Part of a small language model's weights: width 384.
MLP neurons of a small language model. Each row is named by its layer, matrix (up: input weights; down: output weights) and neuron, and shows model dimensions 128-383. Each number is 128 + 32 x the weight over its row's rms, rounded and kept within 0 to 255. Numbers have three digits each.
Before each neuron's rows, "fires on" lists the tokens most often at its 100 highest values on Wikipedia text that the model never trained on. A number after a token or word is its count.

fires on: "ug" 18, "h" 16, "oh" 10, "K" 7, "st" 5
L5.up878:179106120210098199114126142107171163111106120115170117145181136142123128158084181152129098109126076130111116145145176107177068117161162129166139164049109085130155059154094095121146126070145136139144134153093116168128152076113090103139105115147135117085096138118138146089181150158182160143112168186158092132117111106184090171142173105099161078091078113159173146100129104119199175201123174046129109146068168146072157132174126127090088133196097129183105157162059146119150198096141145105143077131107145204152119152126133144105104100125095142122094126125173143159112075156176101137132107111133090153092145139104096120125035128097109109127115123110117131159123106151087103162151083089162114114125137132157111139164118125140129147177144166174106086083146154105089178097114096
L5.down878:140161142096108063132142179139122144118143137074056120176123124093167142146117151183158145148151131144157129072167064157073166173110123107099110076199113148089110122107166143099118101159094189166125124129096103124111132130110133175132123166091110114148120121136142104184101106094102149130131127155131131142176117112146137094117120143148140186131165142112131117000160137052101124138088121108141109126178083126199129115105121136181143149074128157122098096134104124166093080123071138151088117106132134103101127132140075084141152136144072102097215124134162123123129167116109072149128131140157190171117121142148179128141179127181200172137115161130168078119167189124119128090126188068086153093171089112140064123151096135121079102080090146094179118155133117122127111104124150

fires on: "is" 24, "ab" 10, "b" 9, "ep" 6, "s" 6
L5.up1232:123135099134133134111140172233143106134154093128109128141123125187083089045115150135151131135140096142087142084155181119101116126183169098160123075090127142155108122052146115138146109117089137058117141107136178189100183118175110149158097197109112166101081085190066148129120102150121128146106093123157177130101157213134106145111079157159108137048106113163167162168116201098110096157162125114111140151127142099158159159075117153140171124167105131138124208110108101081116147084136115100128160155190140126146110147091128086148149152133162109154115184166159116072037167176115115102171164144058138136173095164081112139122196128107059113119094122085192112173061141127105146102101165134125084078114145140084066129131168102104106147156125175122142162134134100133142097077185158
L5.down1232:111077167134118135185169127171156136178145055087177175086095118116112153112103154117127150178133093048164125151172137138120159160090136113096163128122172094108153119101096161110127105146146164167091131131152117149102117128121089093121154167093145102130165136159149159184151170144154085087100136156118128094146062114097168119127120142170149132160060157091122141112187101077076089132135082124146136108132140156165104105135139163124127139102073096107181167107164124120174083134156106148144094151096104170097130130155166174106139071131102122146072134083164133094185109125132044143136123116110088121119146150159159141173147072104079155151132153152066155125156143160155152131165121044109128095136137211078123146153143099146125104133073096156091115115102154148155111055080082

fires on: "'" 24, "==" 10, "= " 8, "ul" 6, "as" 5, " " 5
L5.up602:139068119078156161128126175171051147091166181128072126136174129106183103142064137078139136108176142150135110103162146082132138126125182153159172121107144067093093187122091081125145150144128138134088135141139131188070148089071095162133147128115140157139102199138163164123101094130145112178129065088166202068122145127151180096167069117071088128143070174119132122118100168171086076074165180098143132122096122085175154157158107125155110136169117120209137176159132143112084166130099165194111140105141089128132116133124160106082145143165151103188102167102103191120130087116116092138128143098165091097094154153099088152054108124165122081082080104175100114135117157090124123136160111090157113165094125152169138124122126168096181174184105153077154150108132144090080113123117094
L5.down602:079122142123121082183129121155114179122169127107152235119164122130140136166148093082099126114043065101120127094135108120153175138161083119085131094148132118120104148101087163118074066094136145110169091136074164227120131164163122128119095100173113111133141147109153175176135017151146085091120170116142135102112158130092150170093118072111130109172090134132113165133185107088123149105130158199120089134104108127101086127111160175104118163122093173129158147114140104113201090183100142141087109174220165170119080130119164169148153056122179116128135133163133175107110085133079137139104091158139102176104193116119037126079106129091075136080091164096176142109118132113131130152134108132093157109114136080136149096160094133106130131116170094119120126180158135121126150156114142

fires on: ", " 51, "– " 11, "(" 9, "would " 6, ": " 5
L5.up363:148130204094097119161132103069092082143092129175151132096133081108114121122127162136153100149115132122180114094121061161113112127118111188113136181161169151119152131088115163131099124117156117143122133126073179106100068138111125135091105107128098110098137158149179119101110180157153200110083116141107030078135113113100180136150128110174164161131057128123087200119100071111078096092138100123147111144077111165138102109150106158140081109126123143111111146109120157104074150077110065168091129164158115160141123186121118122148141142079106175154152138147090132127094080122142107093208122160065170144086152156123149124138127115100120118101179073116071127025141115164142096090157091114137128138100174139117143156128133142177042136111107135111123160172169062104172106123099135
L5.down363:113142094073136130134083102130173111151103158119165107127187139150107124132127157150118125121155123109222136109125156137188153188114160189148121071114155130089076169123104077100064105118175120092177129172054149139131134142124113137153132121116103158155144177094120118138056099109092137147132103091115178103154143116109189108193106201128090144188106153166161170104101102120097079113111167066095102120144102071176124081133152141177091155162181167131145176156079170155137194197068149132132108144102088185143105117127148133085084112097134116076137058123133170165106108137174137144172147148137131100137169118147137142104132120108108146125162069148162118143159110056133142100167149138123147179139097169170083160111157101071123146176122119180107123168111077151115094091182085

fires on: "for" 20, "oun" 14, "es" 9, "on" 8, "os" 7, "g" 6
L5.up4:114153069148107147116125139133102179136070077087127085139164119124221097090141152165131144127175019141152130121161073119112129109129129092117087177138122139131151148078117096159089160132109130117135137163125090130143182155140182101072141159128185137100093157092156106106098126157136098143147138134161149154201121051149122128071074126179131139140011137138164164102170095122151138099143168110164121121127158129113162109132063145128161116129133111106094128168072159078141123112121120185128114140092078099109152135112120165115116135143135127097096091149085125123122190134142108058109165126178168146161155140182136113140125124105119093110131101123047133153120170132112154115144126209092130119140158093116150148133070105125120137149066104100088190114080168100132140136126139
L5.down4:175182215153095107097147161131127120075115109161130156146178122140142095131069085139110123135100106087121196176093142068118080086125143114140108115153105175180137174116111098124148125183135145158099051146127152162094124120094173159138177093094129105120101122189129089098170181128143071112096145104155198105080140189131220117154147126098128153091207141119131122155089166110092119124115089155123106177135092139093053179135115122154139137109086136129124139089106108139089176183155079155122146132137143131112161067152145125162145168105079116118104121138125162136121138158117126127118107085032109118131133128174141078151095149100112120123170101134129098119095141109166103125101156176149122106069119181117089151086126115185082122177146191139122075159118103097112127180171184

fires on: "sh" 36, "Sh" 7, "em" 6, "bl" 4
L5.up143:169181145148117145100099116117154111118147126118136136162145090172098147087147145114106093156141116108147174104106131126129191117132148130168128099166088088152140089151137134111103175167122180115191147058090146165117173092140166094082095136169146095153110151113105183196142140104144107112140064172098157133120081097111135160137154100120162058145175121121140149125119193088147128147136167114146123133117101101089144124145145134124065116138042114111131174125143154111124133146158136069022135153106076058108096176127170081157080132114151088134168123091097128107162161118154125157082149126146124135110142162143148131047132070147159139100101091083105167161111188104160172133133091143135144195070136134162124175103125195082071146119110101162169058149111170130171162121077136
L5.down143:091140109116199138181165133121147176143083096180214121199134140087069097143065116162155165150141151079131110121098112149151082095150100145116073141118193100135131109115154156073090086077107087152117125134147176117160062107138101122166115117172106131168122101116132097068142116088114113112165078090029143145157124090139154190128182124111101121087128163087100103154084153152171130085144078177132134112178156141133141164150057127163147163116105158156126097154068118226114141123135170195156124112060154095100110099103130123147166114169075090112130103146123142110099080130158136089203058156125110132120110093063108098176177088092131146156152111116139165137094067160121118141108109165129146108118162098169133168123126142172204136096110169080138129058115111137099131159111087

fires on: "s " 16, "at" 15, "es " 11, "arm" 7, "ust" 5
L5.up83:062114134087149130096143099136093136151157155142138148169083121159098145145097168209171117158142124144052129163052148154127141114121110100085124065091142122150129164114101146156155094074126109113100154190141094194161100156074137175143173154060135126182091094117133094165147189157195106085116170141132109148142183085138117103108152130148104155141138139109125115078134149112145094128141101119112152123103205074136156124118144084113132111143110120147127115177149120027056126113160202167128122145166142150164168079119110046104146135114174122143122143129086030119070189147098050182127148116137145186172124141112122136113135062138143074123145151125008099148191135142155098115146141197093129109167122117115074089111162169115149153096114118138109147170149122095102092122098112
L5.down83:109145123158129088089114106109159116113085125137113096162146178141126089130153168119137113146181122117084126139105091114109175149148194145120118126125089115135117089174180109117062101173136113137158144167162111155124157109124065086101146147139087180115180141099202121157111061139064186172094150169125140107137197114128118130163126161136145134095134162125173138123124110115193144089195091139099160133118099093137191143165079079140125091146159180108118143167157157147160137218135158185162144169143101163141160124078144196111107101087121047122098102148124071099102090153136149127164185162108133182104101084158103138097095108159176084137144128137134170112106164124122189108099140074088127141133124096181053094120076089055149112146133047164142129179107112118203120081127161

fires on: ". " 35, "er " 6, " " 6, "t " 6, "l " 5, "ard " 5
L5.up202:154077147132150078138098096140124165165097111175118132127120158195128150177156143116145164104117102113116137153132158139176102099082191129128150143062159146150213114119101117149075180143116152136153121150088126110127105104136125131076149167160114109122125069165124093158091142129161157108138068111136178165121180124191123148172148108135127142142149161174155072104128107149111148115174098148136132103148183111191151109121127140065141046125098050139158106117153133125138180111184094179111122113115122103198082110153125067121147110180099171156146121094121083075103162148091136093149096162092083123167146067141101144087084100140126189095137131114117074110163095146162121083122127089131169071132193143175113112076134100156100122099134122170217120168123148090122108157114129
L5.down202:133097129126160126132140094126135175174156068139195196077110118224147174158112100156166120152130126130170158156080111135148172186077112077096137140103112151138197113097090139137152113088078118153128135106114142117140125134110091120120094109136114101139111131113098095069066141130070116149073116148149131139156148111096108143169183106178074106136072130122089115137137127141175146138164044186059090110090086163111100080159160206167060118184102168130107090107128082071090150154153143133142144114149106112101116105148172172114131115208137112099111169131145075120132203120182069108156116116099086145133151137135119129151109116155134160104096117171137118138108115095187098072124101084113214143101141115183139075185149141117136149163105122203136164103155099145122142145078067

fires on: "-" 16, "the " 12, "and " 8, "ly " 8, "to " 8, "ile " 6
L5.up689:080102132082045087153178163179120164156141162130172150172174138125114106121153151142113146101120152116112145147118053097119138087175152166189104144100119101139160161133124158137131101153098103128116112092071139086143112064108100081124105135177111166149105157134122116124136089092129137098120122096140125093172147131174064131072116099141142118162133178188103125146112119102104183129082205181124126178150150142116104102156095174117190134120143077096129115127154151115106153139110098114121109143135123076102109099149107138101162086117146049075125137116152123079119137088097117135112156152127184023099117134082083135117124117165185115118141115161122189080092134120123121146129081173093092159147146107076126172139116111091135129079149157107157123110140116144036121088167088
L5.down689:098120136177156097112124079121045106071155111119143152140099142120160095167129090121098151093166167173109121122135152151144095082062133142152157150113138062144058066176154130115106107153110091122068147140119139107101110129124082144112142133111185112110146116164149151178121136118154160142102158160096150087130100047113115127116143121126155153100208164122061150112090124154106111119122176082172152128177135098110132115137101108123140130193121118087093163136136083152155158160165176083176120193128134173115144145120189184125106083089163116120133123107169138097134194106136117146058142101096145116112149094076115121080125094114138165090138157094105143162187125151086105150093135169157163063178107100156160157116179124136110130110145143169154126095144161077157145102114099

fires on: "u" 28, "ant" 16, "an" 14, "ou" 11, "ul" 4
L5.up1331:129188089126101177167148145152134121112148064162205108041126118148193131108093048163079177109158131121206155155110127147148157133113142079115152136122155103135174103099157161152161124116152152183141143121143161117130129148094153162115152133106095119121200119107119152134093201085155135104163145146144114154130136113078109116118084063119173175088130191134146102190148074147142113082128122135156186118174077083135106109156138100100164112135136118167123133135158082101131150123087085077135118160153146093154157119144143102058097149183129098138100182107124128119130115138138109147093097092135121060175125122092148117130119116137105138150060120120160125123093114071133162102083111133142060099169076097153053089151147136132113104090183205170129157207134129101098127127126163
L5.down1331:089119160115184115120139140110097211119079108156120166127126109157109138133045130120124167115186127091127153161118101135202079130146105127146138159186084107123112147131153094136075114168186132095175097124189119112139123134151166123162098194157066157163103147117096155116093164142183139138125125167132167143093111127109108146162063116157123133111076158097163141124083071115148148146103106086093090159102130119093134106119186176110129143149137104081158128087122114142138113123150087117091165132128174153118153097158121143132111117178142117149103069109147187207148127144134144148124227183097134139085156144167139131156092091132099078078146091180091087130167136122084144199176082158133127128093190074134109152139154175088173062141111154128071109105135115099076091143087114

fires on: "of " 17, "t" 16, "as " 10, "in" 6, "r" 5
L5.up400:120089150141167101085127155179097141094146084133118167104182138112112181128147141171174062039139112116137106153105120110090129118133191155117122075101143127130142130119114122165122079139097120115131094107175106134179169154183109186112142070088099168114099112139080106131103086065074183119147082160122130149139130120129128177136103122108173142090131146134110173116164155108151090101100119171093106170125109163104112082156140139159107107167104090172078142129118133125079146090069137079111115136174150073163055101136149129118118129105132098145138126121165133082185123153138131172075026058149147110138104168139116116133129107205124144105150176108065084144158054130101162155166148168141123131165124138120161172133145134109153078134129082113122131104149115126116103159125126
L5.down400:184161073121086154055152158106148146137091184100146123132176094145088106102147115158098152145150142108138126099133199110151063071077115127088168127084132120128120119135035138141097134147118092138084162116111204190081141113090061161143093203180181108074130110101113172170092136175136074118179158115059126097145131113135101134120137108148120119125076158160155103145126070120127106100175173086129149130189168093130140092065076160115152159059159112155135136132137180153158165146120166185157164165098108108111193125111142167135134131168072199138116163170094156146154136077171157114069147146110097124149143117170169114141140116150110165214130158082109164119132137124161136144177138091161136113125098124111165106104149088107071165135075142123170144120136163080092174064141108

fires on: "Mar" 44, "al" 9, "dr" 6, "mar" 6
L5.up1515:152118186142076174113151129134174150127085178093169146124116117120121130104071134093138108088085089178132131135153169077076103125145160111150123135072172100091126157148191168114199130064115134160118157096140136163067183166182132078035194155112132103172089092147119102136101100117133154147139147129131152153101128139075132135063137100127156136175176081135138142179158126076110080089146127126111120096123137173144137100140092162165096189150139123146141165174095135087079109157113143118199129195099149123059112171137097120126154091157140107136109172120101156061085111151140143100128170146167150165067153129165155138137243128093082182140123146111117079098094116109150080081161130140142176160146121088112145181134104076147134126122115108163118098093126173087113142134112144
L5.down1515:142160113113117125183149164123109121123092073172151114152109179201172029139085156125119164060168088115172113128118159184179145144121125131133071151162093137166155139108104149131108064099126169123200172118099103123179172122118151124101101134115227169083096117172135115174127153129122112155136140133161123144153105140131083160055140126100135131144155176135146153136133137160140153144109099158114134108071144100089026179086127103152062106164122115124074099117101104091128128110191146111130086149150104090106134113141123108065091122074132113108169125119083185118148075108095132122113045159157155098095195142170171152122115150145117162122071177124185069159096144163166195184114099181086172167109138112099196066114101075143150100102107163120128131148121121140128080123130125